MLP neurons of a small language model. Each row is named by its layer, matrix (down: output weights) and neuron, and shows model dimensions 64-191. Each number is 128 + 32 x the weight over its row's rms, rounded and kept within 0 to 255. Numbers have three digits each.
After each neuron's rows, "fires before" lists the tokens most often just after its 100 highest values on Wikipedia text that the model never trained on. A number after a token or word is its count.

L2.down501:070140179183128203100145100180104162085110118138185198145108112099046113129123124145147122111164113107120114100137106119144145109131157107137157115155129126156113075139124086131113110113144167075110131138119160075140139118136156160093120134102127115140081093149146085179091068119199086138120096119158166066138122172105131142145135130134113154122115158091177178187138161203084107142173
fires before: " " 56, "3" 4, "2" 4, "5" 4

L2.down175:147146136100085147165151096103077166115140057154177141088136091124135099193085107087108133124172106133082132103151171148123129134159056130137167133125120202151149141135109141181154110095159128113114106134161160121138097111133120114090121100133167143079166107094187186063103132094147157147124158110107086103095124175143155175136134090180115166141071156126085126074143159121108182082176
fires before: "2" 38, "1" 30, " |" 7, "3" 6, "7" 4

L2.down114:156102144115077126136085061118175069125144158165122067080089116099114137153117070183143108119144114107132140104142103071162095155083105139154154161085075105070118176138122130126176093203113151170129131124098165119112080119151131068153138164161116143089102159162147180145095151127119105172186099113134147096174156097113147133142124142131159111121100083158101117156132129119160120154151
fires before: "\n" 21, "," 17, " was" 8, " " 8, "." 5, " (" 5

L4.down539:116127072126164148127098139138184096135112072109153175107099134119146147100056125151172130068107115112077146162151122163088125138151132157164146108081143174130116069155158204176116111109126132117098164198128136150170122157065116131134097119127161148120143142140173171100164187155143133134083110116113051057163069169102141097166135105187159096133150112122166077162180141151134163164102
fires before: "1" 34, "2" 14, " by" 12, ":" 11, " " 4, " his" 4

L2.down662:137084129170084161124160126126147172099128146169151126064080164092212151174161133171090131107126151127139131129134193114171063166136110106117118063089145208129143083176158125133103149061160143139126093083087172181133121111114092155125169153099140124122116134134153157080112143083121100135089083165163141137120119097147108147119181111159112101078084168128089152090108130162099161141149
fires before: "°" 19, "2" 16, "1" 10, "4" 8, "N" 8, "8" 6

L2.down680:165099133153149102111131108130102134107145112124098127153078093069102173096142123137231087114093144146150178079162106168126104134123133114119137111144136103183119098123207161123096185163061132096105026082108136119082203065113126141108143170124197136171093101083132136164172123110097163128099153172119122124165126111085154134120139156089134126154126133138166115092168134147160137124117
fires before: ":" 40, "\n" 27, " " 4

L4.down688:135156111129117095148106107113176137098105083116129159148134157149153160116152113096131163183122093067140175174130144117059087193134148116132068177114167140152122121086145120153143117102159133109138122105188111107154131125122074030108196166099101100093154114125126200135133142108113110066152072116184140127162098137106122066162163120131178031146112161125078101116164114136147073107122
fires before: "\n" 45, "s" 14, ":" 6

L4.down1:137093121130066146190160092088142106073125147159104194067164130152142121124142089073143112127181167109105175148122142124156147137130106114105137088110094125133234172092083079157157121108211085123147116135126147164184136151162118135146118119091065111161137134140184148155117139098139051080136058135098127122140126135141120124150143108140169161127094127134172152075168101140123126067101
fires before: "9" 22, "2" 11, "8" 8, "6" 8, "5" 7, "1" 7

L4.down694:183157107089171121178107110103081089131091106136052153135106195162128105106192143128121156142085163099067063148131126120158149095150153160120106149131094179136122133044139106108152118126151125154176071178088129110121063127099143138101102154154140093144094088149088144150130139193095136070105125135164128090149107190146109146097170138174105187113123213140120153149148121062143138125083
fires before: " " 32, "\n" 18

L4.down301:134121192158211078137148142125180115129110120151114147186112113160112221161092102083133130121123101139115119121117181115151120108152078097125113129126137172143162144176130072146142086153081128196096134101059160135133089095153099103181139106106104118163124146119111088100121154145149091175124104121152115134134169072100147078163113142138153130145161103025126085109131084135102129077082
fires before: "\n" 47, " a" 7, "American" 5, " of" 4

L4.down360:084172206114140104096167132139092120097100131135142113104142127142120092085125121154170136082172127085149106122231170141186153164126138162140183093166111163138136152140147154172095139109134100132129127096099106144121149184137127159148146092133200062184104117113140094147037140162134116064097103110125123104107129137147115180167087117129027112092099142115137112101084114157153161136123
fires before: " |" 29, "\n" 28, " (" 5, " " 4

L4.down355:184138044155147109083112161169160119089073127143182145124151130133113142176149129150134165104129109133137193134148079082179117179120125121167132095077196105163084127097139085147138105144098138175082117100095097173153092131150096110184142107146126115162140107223182132181101116120170132103070107118128108104142165143143125149104067159137112164138175164096108146119097110133167143111127
fires before: " " 47, " of" 7, "0" 5, "8" 4, "9" 4

L2.down566:154177147131162103095200117134141094111105163125148187158161142111154144156081069096157158090157109120116166120125116119185117133140073161123133114091079143157139082120118123130118139100137176102106147089088183141145087114172101147102108106111091139144197141122094095102124172113161076121169068194075122128121151163104100106185101100168154096126188103092101137194188165170138170122122
fires before: "\n" 56, " " 14, " |" 7

L4.down338:125119140123133121128134161121157067148133096142118136103134196140148109142111147098090119128111112187144136054160166124063107132138130170127153149101162135094133139132117110156122136064118066161145164143129142144105138095164114079091075169095150147090104082119141109098123190176108176120089066155109069077091183146151082118159124107127231144132042095133165104132159110174174155132174
fires before: " |" 17, "," 14, ")" 12, "." 10, "–" 7

L2.down135:102128099156114178129154086078105111056109138171179126138180176092154095148159111111160090118094079122067106101125160147169180160092124143113133120110132144141142127117079056114170144106082173095105134101149163152074128111153099130094083111099101139155056070126159174112104154058141139165099145149065124132107190144127076166119119135122190125089092145157101153111162122138111139081115
fires before: "9" 34, "8" 15, ")" 7, "7" 5, "5" 5

L4.down951:151124106120092137137131110118109101193158107140136165147136086130117052149078141122075109163136200138185157091049106074152129099105145170122162144152093153113110111127121128128187087078129174146173091070131172119135148145177138170131112071137104138063189085119102155168182113099109145117158130139152109147176127098094165167112111121085142148104065200121141113063121120117138103108125
fires before: "0" 37, "1" 33, "2" 20

L2.down633:139146127123069111106169131103122100100148137153110138174064105119141096181127097111083100106126164114105146129102195108063090149215109106145128078131130195136180168153137123102166184094158105079167089147058164157186123064144108106131136057119148186129146111133163184092103099124176090158138176141149126117110096146106134147159152072156081153073173149126088210127133099103150120114160
fires before: "1" 37, "2" 22, "9" 4

L2.down205:141109115114048166105110143089136116158120147158188134115185186116103091126182149088162121146135148139086064081102165081116110143035129098159143129123126167079129132117118145147129169066122149068079107138178178099103087086142120104132081125111144224095113164131118172119093122081118166110160127129142118092163126109175095126129089149141148111097155103210135176131102102135131119175159
fires before: "\n" 33, "---|---|---|---|" 20, " " 9, ":" 4

L4.down138:123062131113110096098094042093148115128147085124150129166094164145117156154079143193158096179127147161080119146114126079096162156086104156118188142094138080118187135129108164116183141054170137171082115116149154129071159114195083153089070109083101146071097116146135129146144098145101142123185164117141089081156094159136133112156187158130158077138182139127134105110067144096159125143162
fires before: "\n" 44, "." 30, "1" 4

L4.down260:110145150159118117091135095139122115109095142115153105109123111137088154062036152086142158103192118075131079120113071148132159109106123147117147120134120167144109146167133169157120152175082202171110166118135116180145080145110108154136128091140156163204160119069122151167114105163113145090147076187177104128180133113132139127093136111081116139188188093139139138133091155146110135148130
fires before: "|" 67, "\n" 6, "===" 6

L2.down607:127141192125129137192109113130151149151157150120126111129099132128149150141138113056107111135134200141115140123112110127192109074157123141103209148122085150164123086122151073135122146117074173125073139102113148048116114122129147189099175127146153135146180103119143123110123189206105152150100137108128120123117153058141142122130061155117163124112210126053085124126098163162164147179138
fires before: " |" 36, " life" 6, ";" 6, "ing" 6, " career" 5, "s" 4

L2.down794:111055097176096124139163145114063122222129138147112153073139137088138083130150181086160093144209173126065041135133131121139160085121135113152124155134192175128096122102125063104105121137084196121132154168104105146131118135111159144092055099180128137101097190140131139165113157105094107120150127135131086130151137149156141101099133100149125091205103165141158143097109194136110109141117
fires before: " " 33, " the" 19

L2.down406:112134110135160054167114075132132156186092089057098146092124159149166148120107092117154144181131107102072103109095148131162166131218154150078124192124105064099029106098118107133118138109155184140082127131130125125156134090160100158124066134089144140126141132134186135080148169152129159088116174106153077185152117172122170181121183118114115064150123123157180114107159149101137133142118
fires before: "\n" 31, "---|---|---|---|" 18, " the" 8, " he" 5, " there" 4, " \"" 4

L4.down43:083142096109121130099126154123111083171146119194132176139124099071121102121174127115119151093116107111135141124159100048179207108097146122126141118155138032184169110132146095129144161140155122121147129107130160150114147089123074134149059063121145098164074164127152118122113125136176123136093105120149123134148191116181127117091145101073085109144125127149161150098144132129083139132155
fires before: "0" 37, "9" 16, "8" 5, "2" 4, "," 4

L4.down87:113128126163144131127119185118197131100069165169161150159129177150127178093179094113181153141170146163090101095150133145156128127134095189119152118104155107140071046094122099089113139145133113126144179155154068134180159150137138165140072098098127141132089112157163164080169119127092131119109082119066109131124070160127148108176133169139176113068140121094086137088174121117140135134192
fires before: "\n" 100

L2.down797:125154068118121124111133151169116093044147138101165107116158107106127113148107114153189078125083090187202113133137094093096115066134073113159110126145164128139088105125164176114125138150115045139074054148107179091124162070100130122142177175127159116147091134121087142116136138126108137090161140140134079119146200121120163153155078114054079089158107126137211157107194163090124128176137
fires before: "\n" 27, " career" 11, ":" 7, " information" 5, " details" 5

L4.down606:154167167143151149165126074088135119117145157145135141124109098129130063094129193108124130083187187141117118141068140165128095113208122132077118070139112086116116114197091185111135114142101142155091108094064184114114147138142159105164108095104103087159117101114121138129088143101096112134135180140134171139133085143067138051166138122142131151096164120138045074117156116183104104172146
fires before: "\n" 45, "1" 9, " a" 5, " an" 5

L2.down809:144123105132130116076150154134139105085143144062118123137159164085046116130117182104142086181163154121129127120109113135085166156157127089150136130117156085094117091147057089091062104168158168067179148091102124169198161103115164100196100160151097149136069131143115109150127145178148100135107108098139130069089125146162134127141150165155134139095114150112148109131173139170069170094153
fires before: " " 55, "\n" 28, " |" 4

L2.down788:150159131160167089120121121157100185064070137103122124064200062127161119109110109140057124197077173083126106069124109133117109115104096142104107108112120154108095115141117065165149096112152132138106143096088088173182128138144150110160184182117134154134093102126122146090081101140140120142156116101129128164195073172133158200124133125174149126090102125124137156078143157124188132142086
fires before: " " 46, "1" 6, "\n" 5, " League" 5, " |" 4

L2.down339:138156203206124131191160118100147141186127116174188098111156148136106132121143065101148093107092175085175099166138112152137136185127145110124172133087093057114160129075131120160128066147154140125173080170148120104108117116130134166142115168135134141164165083088086165131149107093102134109099132195105077125146107144086184088090157065140112115106093115145084129111111165065163113068086
fires before: " " 72

L2.down655:084088163167116102146134123132144109085143127184103119199104145142119133121073083133147115126154181173129101145160108133167071126141178116149111122060127094129092137168114214119160138151100217148173147096086193141133090113132108151114160106147124206124133131142128102125131145172107184122085136084116113150110181159099045088170161093108107105150114111140072093159212158122174127153144
fires before: "2" 19, "1" 19, "0" 10, " " 9, "9" 8, "5" 5

L2.down665:144132093125112082166155136149129091129125088195139107097160120090104073111086103094143101139124086103117126097159120153114114124094114121099157117121143134074154155165096141169131128126226144115127130115092150203133125123107157163096106174159125095129073155139180125152192090163148105087080090131161137078162133122124034109144113134110103059143152200144127139079154167132174116147111
fires before: " |" 47, "\n" 25, " of" 5

L2.down500:108099147140082066125173063120129158109138141205128177106151164182177071121096099102136134127122142146103160091099153131160128147133146169074164094131165177164145144118097118134099092113122080166137158114156123134103189141165134157119078073160157143127105081148096197179162143096119098148071117140171107123081110098102103147094147136139106128085081168158119198089101143095122102093114
fires before: "0" 49, "9" 8, " |" 6, "1" 4, ":" 4, "7" 4

L4.down772:109133051122140124129155148103144165063120125226181081117184110157139110107075093100050109163159148130133144183105116128099126161149167161090087184155134162110084184117166117140151115164116139115114068120093054132110110136156131065135170118143095131105156116130099156156171164139130110146107079086129167075149130166116128121120146111148094152092179040133148204138110112098089154171145
fires before: "2" 15, "0" 11, "8" 8, "4" 8, "5" 8

L2.down9:097189153156110136123119184121181112121071095134091078165125113127115172077113073072068107131101076151146159128117120143141110110157135137055130165104150087150119105129106103170093106114137179140146172099070112143069135149142117111113087112082202163105112138112134087177119084151130141175156136058091127137081127171095103140095100031139179118142171146140111197178173149109177129110173
fires before: "9" 21, "0" 16, "1" 12, "," 10, "2" 7, "8" 4

L4.down541:153132153105097097194119096137171148117132107151123134157140172110090066165129185115077117195083141171134080143134185165096124135110126167102196137124098169139097176153080158180071104161148133118162136114098107091102146149125184117130112129112154062109131127159124084157089138095062115109103101143141138108137090165134074109153158115087160078171078116116174112092135154082144128113122
fires before: "–" 38, " to" 10, " |" 9, "-" 7, "s" 6, " until" 4

L2.down382:065103123107060166114146071145117133140099162198129136139153120132072136125146141121152151152102145153121125148117129172146152064154098128117113114154166133122109117136150179109069100041087168085077111133172148114188091118166163132156119118141114154100097156130160129128171157093149140144113066189150049113175099112139113087154129108158093139175122107143133143100080157165081116147127
fires before: " " 32, "\n" 20, "2" 4

L2.down163:162137121196076109104099135142148142140087089176123138082099131119128116138161090126118117114133131147136131095090100077182146124125119066161145155084138175079102130104115132160116133130162152143116164119137129128182124126103186190142112192093205141092122071110176117161119116165144144137124123128101129119154202154153078162145167083104131125146071095119124102082188121116123110111160
fires before: "\n" 53, "-" 9, "The" 4

L2.down207:131131080114125196078082106113175139146121084163106130120104137113109080131102107136135115132144136117137055103107120141187127109043117104157128154115159128125106096129140133170061137181117139185103103101076124139094130146159102057084136142132139115117081119134121226165105105163112062119156122094084164079114141093101123120183157125149138132143122247110189123186130137118124158157137
fires before: "|" 35, "-" 24, "\n" 15

L2.down456:141103179072088131131146111105081140116164110126149120066104120128144149165139105133181119130137190100061200112140156079115124121090107132164113149108158171096157125117205120155070184168128131178149093085149097184126136113162101104190099092167135129185149157180163116148168144134085152158201082102097138154079129120163087126161111146112168126122128145134068100135091118078103133194107
fires before: "\n" 63, " " 5

L4.down666:167089149115174103133130130050157129122083147141130128103086078133161128083136144138152102085087113126232194100105139146131129137085093131157228109125113153192123152138120166097140078149124149157186109127096108132086153125124086123177172110131112067201164109115163134153173124157084071144162096157077085123137170061087143094116143167171151130122087156131127137088130111140154162078142
fires before: " |" 24, ":" 21, "ed" 11, " Team" 4

L2.down550:143110131127083156118044093100107171086135167143146121184109187144101138104066161124169102162108135157131105079119155096153105104073114118169173113098163123130122165073139156129097110130078107192144124181117152157113148136188220111161167145120130175136138164114163136156117087136124089149100094127095098161120086105120051147104220128122145126154152101135118094104117147152089105088164
fires before: "-" 50, "\n" 22, " " 7

L4.down575:121129125104101142104064113059170145083133127111185142087144136122125117136046067133101167160125105145188123105113133111141146110100163195140125142090112104166082088149143151105069096111140120131146101157167135171143086130125159175183135107160141118169096156149110126122193165138102174049123079169103096095132138212143160166130142147144146124137201174136162129105142142131130130102098
fires before: "\n" 34, "---|---|---|---|" 17, " " 5

L2.down650:101101159170163110114147101163090102101087069171074166125127161138185079111099128108107130125115133194062120152134150128142111182163115116126184122164097114156085154125082121134176153060102160166140130145127151104023150176141151158137140150182111135121127121155129166098134143147114132126174184108129119146151164138093105108161133098111103071130128198064082134072122125144091085117123
fires before: " |" 27, "|" 15, "\n" 10, " " 10, "---|---|---|---|" 8, ";" 6

L4.down780:081096131087172117171111173121127116154117120171083094091120135156114158130151120182116172134105102149144107110120112205165152158088092136148118126153125183077236165106134133078146153186126182117145098077150116103165113150090096134130133127092131077178065073120125100129120113094119175092079111087130102117170143084154171178188122142158079097119113126095154110148134124170091115139093
fires before: " |" 29, ":" 13, "|---|---|" 6, "|" 4, "History" 4, " " 4

L4.down891:194141070096124095144130083087112161158113085137129097125129149110160142148088122122152089125219123083152146146124078145085135131100127191073116115148191187157145093192164145109215124121138087118050113145129094127136118132123124110175142113100130146084158130142150165149048091107117034154128160129110137129136134140133157101185142102090089137127134095165120188132202182114128159093157
fires before: "0" 16, "2" 12, "5" 9, "4" 8, "7" 7, "8" 6

L2.down850:150158121147080149151187051186113148186094131148170091097117108134138143181106120150135085085170178131152070147127113123136146127066189122121169108136114103139160120036134159135126095141132159173130184167144122127143084121122066108124151170089173174145167085129160163138099142137082115095170107162044092131170158105138149100132142093167096120132098072143127096000132128117133163109123
fires before: " " 54, "\n" 5

L2.down471:118080119122102153136123100199105058149107120133139157141137166077137175133101112171143135151165133185090133149123067173129148106109171176081079068144147131157166096142141126108135105150139098116086131045137143151146108105081172119104168127145181159114125138145147180090089127137114109106173091139137152128149090102133172189167116168182145115121053168096095128116094150105099216199126
fires before: "\n" 50, "|" 34, "-" 11

L4.down14:110125152095187099115105093140138145146133172141110148096127138155128045115174062109143098121157126103136142065151070116090125210120045149110119129101197165128169165075095151094139124154126173094142129111115105111097125090129117176131171126154091142106123062163135112097082092113136162098122113119109119121152150083129158144043144096159103158194160129089133164078144044158116150138091
fires before: "1" 18, "2" 14, "3" 9, "4" 8, "6" 7, "0" 7

L4.down488:149118136179126085161138125129099176135145164186155168128192131087100115115148103138116129206075110132038171118126150130112088158139118109095177151097097135187168101166129179125141075137138181052084139124097103152153149116163100067142131140116115146134089099189113121111117094049095110214134089066112112132137138156078112102143146116144134099136169180149124116137162105117118083145091
fires before: "\n" 48, "1" 4, "5" 4, "7" 4

L2.down852:131111129127127128121094134163130098041109110111137097156143139135163126125147170095121110098128119195114156156095162173135158141171057192150132097186151095095037186109139110108132122099206160071149146160183139144111146115153102151118099094158086084118094159105106143179145077132131197141153040123181083077151122139133149126132153075081152159059178132111120085137165120171140119120076
fires before: " |" 27, "0" 14, "4" 9, "1" 8, " " 8, "3" 6

L4.down909:082127095113113137139107096090155108123128155186140148102188226089123118156119077049148108138161129124161151072141115111104109116104107083112106190083098134124191168168144109130073150101144091151108110106119138167082086132141133082130067151102088149101156128196163087164128128107102105095197139142166034142146165162126130153123121166151141154122154146163116121131138033157144151111112
fires before: "9" 24, "0" 11, "5" 9, "8" 8

L2.down615:121121178170110104114118137077130105077140136130085120052100138136054176090168138118070129159106117187126162138115137184047183147172121085077138128121093159161042148064174161127131097089153123142077088076097167088178195146120137091141161134077105101150148100141118134138087146107117186137145175123140063153152095155121085144128065093111166137162129131154132166177135142099166104101125
fires before: "s" 52, "ed" 6, " to" 5, " " 4, "ing" 4

L4.down153:052157109109179148129177102083148118130135154164101106111097100104184118148098092134146145146171124120132097115113153153099074178190153036166132153090141135168133132099154126162109086101115145153128132159110210134097114151105115134141132113145132091109171080126189138137119173126166089078126179145130140079068200111152176110116152144119129118158151115144116080147206109136083168115136
fires before: "9" 50, "8" 4

L4.down531:123108090142180137185103137140143119068148128149140103119136106168139211094115163169180144167136159125165104079120107112118109096117121137069113112083128180138112161066138085119162089177157155086144134117144126155166141174168151132177139121120092182131143139140084124106149122043147093105082157145107126139091155128174108129087151157148128062144095159161068123147143104103127155079151
fires before: "\n" 51, " the" 6, "her" 4

L2.down154:180186101133160113133092098114117109081139145154100071074084101113141177108110081084156125167082060152160099203175136135143112115185096071087173129088099143088090117209148108082163115120174129129204114139132177165108143145109146156117163114127124108176107131148130100128146098146106103138141139131113171112120124134087156161150121125088129115135120138124187098078111175094157090093151
fires before: " |" 33, " is" 12, " were" 6, " are" 6, "\n" 5

L4.down246:117208085088099066116086140099139093110159097170129172196152115115108122108119103102107166151127087099087155156118105128126147101165152127092118136110104138167126141149112115236137110134185166067144128112177081152152185175121139072153121115143122144099130144133147115131127101112164108138142156133133164182096080072123166109105143137098113113137099232151141167097149117080141138068129
fires before: "1" 29, "2" 28, "0" 22, "9" 6

L2.down51:116192152123122149152152175081128138056112165175072204144096187098124171086061122114144124131133143123188129051093154088117133112126093133142145137106075109054095115114177071079140114152150197142172087140127155095140137123160155103182062102175120145190131148136139122132124094164147103135091119108072078108132136115124067108145203099137221103135135120111128076107180142119061176152156
fires before: "\n" 48, " he" 5, " the" 5, " was" 4

L4.down446:132126099142123120050107157144099108171122103192101118061078155185117116155156136134165114121117067142139143170082123107086144098080142149095151128126153198101184110125122126129114156155135141161074130060149161162157114095162139131139159109058152137114091143098113141153125110104125154115142152147186190105165100136116092172147127058101114132145115193021150129126169084173100154157121
fires before: "\n" 52, "." 4, " " 4

L4.down383:138138134103128069152125138074155055111112110148119157124109159110121122156113096123093144125058108174114147087138139129068102119120180155119165177124134140161118122151127107138099158080126055128163146188105151180106139121121131082115093150104144140130105069103153161129168189157122180120114028121120149087098125150106096139133128135155255128144088151107156164124145185168167136139114
fires before: " |" 36, "\n" 14, ")" 13, "–" 8, " " 6

L4.down549:193094068091096122143181101094121133080155091151113100120145155166115140138131102062106051128153087130109178119116077080120140163141136112098097114179127119152170127158156079154129082117174126151098135057139183144086179153123126166187125051119126134136082072152113194145090177138098119166088185119104113104132110096067151124121161085171123162173124153132145138166144124125126122097159
fires before: "9" 49, "0" 12, "8" 11, "7" 7, "5" 7

L4.down24:133160121109186200124146104126101155093135129092134141086111097154104148098198127121064073097105121132091191157185183123089164117134127149120127125137102116072056077193105119161165093145060106104147137146141155115110124123179153119163193127123106043172113181165107102157176144161119167175128115136167153083172113086132093123158105129117072093065122154117138109094136130144150113117132
fires before: "\n" 54, "The" 5, " is" 5, "G" 4

L2.down143:104119117206151133144094155126125154120094153125119133155123154133107133131112084149163125113082188204142098131130152100074135148106131133142140112151087088090120150168156092130068058143118148219164087123134146090058131129136178196114187074096116114150140056098194117196128120103149107083076132091202104122178164096118162183180135193131117173096145166097142137139108114165121169124109
fires before: ":" 32, "s" 14, " in" 5, "\n" 5, " |" 5

L2.down83:036120107105126094102126192152151145076110091081108132158156111168163106152112082104151077152164140150078168168169119140125144161067106144121185170145125130104147181123101164156113128141149134147136061140128043176089144149124145101162153145120068176139153081113160111127135104127163123095133086097105113161123083157149176100126071097087119156134072195073125095179099110080074130166122
fires before: "4" 17, "3" 16, "0" 14, "1" 14, "5" 8

L2.down888:090090127147139075104120105142116099101148085105179106128123168120179179113156157131154183129114154119149148142163171152129105114119125107171132137118133114116081144072075132192071081086109173093112151107169129148130138088098053148150192157117136129081122123148114134123156096119149140135131123114099117147110157164117122100120121100159118157162118201099079137154134111165111088139123
fires before: "N" 16, " " 11, "2" 11, "E" 11, "W" 9, "3" 8

L2.down755:142105142154085126165153058059079157090127160096164150162109166129098124137131144163181107177124146140110078069148157124185134107077113106155130147066140132123139136089137113136102162110200093117149128125131156155078140091101174130129130175132145168113111141127139143138106101168134107064098144099031062173112185143231080121111159141143119130129127150099115123097178123072122125126184
fires before: "-" 33, "\n" 30, " " 17

L4.down230:129141074132076105212182116162095114099136132156140138124120178117118157166119100153105131182108107112139145096160120155152123147119139109125109143130101131180180121144148076118120105075109157125108124178201182131131058150173056109168082076142124062156116127101156125150145112101120151056157123095127166114164128152134151115150140152152146152122096054126178148149156121095120089124119
fires before: "|" 26, "9" 11, "6" 10, "7" 9, "2" 8, "3" 8

L2.down900:115087153172150163155150097131119111145123152159130143103200126120123171140138202139156093132167091114114176099138137142150117104184172128135124106167172123132135130128122087175096114072131108106105122093182151104141147111063106130089137133149163100161167092163128107134143116164135097177108155079122064115148136118083140158114159125178130111087179104116124178102110212074116150059139
fires before: " " 33, "9" 18, "1" 8, "6" 6, " |" 6

L4.down442:133072144139122104101142160115109102058135131086166146166157069108147159174120144123064155168087168177121095168186136100107093160185086166104149136129136107099134096151108150191137100075112116096129117072158119068142082137166136174118094162123099211096170174107144065108169155143126105135104154129155106155131113078096187118163133094129146146154115123136114094099114167223138136131106
fires before: " |" 55, ":" 5, ";" 4, "ger" 4

L2.down488:079170124100109123118206182137140142114026157150089100135112095152117118138125116160079119136170105115120112159187113116188104078167146144080152099122135185137126119097106146116070129137107133054125150125125109134065177136118138148158139146105128170177098114120102159131127086082197094164174127105130142127187136161125143093141171110137112130134166147178062114109121155116123139130160
fires before: "2" 41, " " 22, "1" 17

L2.down210:150140090159071146180123163105091118088139146156141091129163133114126119124098112111091143085124160154063138119041114088117090180112159096084151179116130125140099108114130109108195153114136138105155087115082101113124166177170154095177113151160145163131142139181134154158143078127177154183120184071135061172096133087145147170132098158188086157093131191148069149109112122117165120140166
fires before: "1" 42, "0" 34, "2" 12

L2.down349:130151156114133133119129164183154084083136126106107123150131188179110118220114161146165091145110078145110133112130114110062175100102126062163116149118173110142132109154108142104148095166141139092120056099158073123136158120133148096141157180086174094159107099182162139077121161121132134113130115151157139068101179152102154110136120122148162135104137123136160089175130094126109181173077
fires before: " " 52, "\n" 8, " −" 6, "6" 5, "1" 5

L2.down263:116123116124140140123114118126113132113118134104115112128111179159154115081177140131147102110115136138132153142135139128146140152083112151065113156131173135145077131125245157121111165107132163156170099086067119073165161137078154126185086113090111157147079142050138176132115116117079126141114132126170108136141103137174124125119106116122138167091128115075157144153119096137144188125104
fires before: ":" 54, "\n" 12, " " 6

L2.down881:084145148160126136117173160122136119094076113142144121152128127155154163178128091144142138052092144167117138116166152096109112157114077088123115169199077136092136120145105094137120132164133148101096147143090127094144115139182119153042133148102127140132170112101149096095156088094146108150145074121112094125102099132154124135064181052119173126135129110102143055132179104126164132092108
fires before: " |" 63, "|" 11

L2.down46:149108089140159098156093089151134100220137122072160132086139116143171115103144108108158151120126116079170120113101091152126090186117143169187138161191100182114101108123082093088134103141105196076157073129173125111141130136126166130209196167139134099120194122115078178140142120107063067134125087161198112134128168111109129128104140133106141131116139077082133095173121135088135117137107
fires before: "\n" 36, "---|---|---|---|" 17, "==" 5, "″" 5, "6" 4, "0" 4

L2.down336:042058131178100138128131134144103137113117150191155155149159129123063135160134157141114168150152180068124134147216084141153111102168139097091150084133164123065106112096056131127141076111135144114141164102145076127126173132137110127065151103177184121171151137130089138165113141133149118161096165121140111103132151151127077164093108163111138156165162149103186176082135136117060095142136
fires before: " " 31, "\n" 27

L2.down181:119177172132133108087108129119124152080083183145181133136166095115107102118095129140138117121111205082152098063115090086156105077152132091098117111100205127104086157077181193152132121156102130137146098103111092151061117109150130128108099115108160103138043165137125105165109087131179141140157095110146110114177142094102084089143119108162141161161193187078092098096168131111117121143147
fires before: " |" 23, "9" 21, "0" 11, "6" 5, "2" 4

L4.down346:079156131185064150125096107092103109234133119150115101154143149151082139159141114138105103088184098028120127162107143146189161153177114101102095136062143102054098081157086033148129115170092106125116146104136157107196147130127089155094113125192147131102117163123131154102106045080090109134122159156126106076102134142162113185100154143142144131171148166124142114102166142154169135113135
fires before: " " 68, "\n" 5

L2.down739:124090130117245074187153167089158161155117081096180167111091183092157088165165110109125098088149100065161079105130135179162118110170172112183121158095091127170106111106127153116140137109130193119127111123106121113114192132092141130130112137155160135183113175101112162073149117139099173114096123177200161154153164116080085116143108105135112079102118181093083157096129077139158097131082
fires before: "\n" 30, " |" 15, ":" 10, "---|---|---|---|" 10, " " 8

L4.down263:070083211112155155111117119111096120112135180107093168122187182145137080186127147131146119142131088047128186171149175129036159160129132115114118082135120143134254115091089126165148156199149101119138168152162048085108139168119083127162118128129156172104134105131144110101087123088142152122108152055108096143158153130125134134116175090110116080155104129077175126121125180134151127127085
fires before: " " 33, "2" 15, "1" 12, "3" 4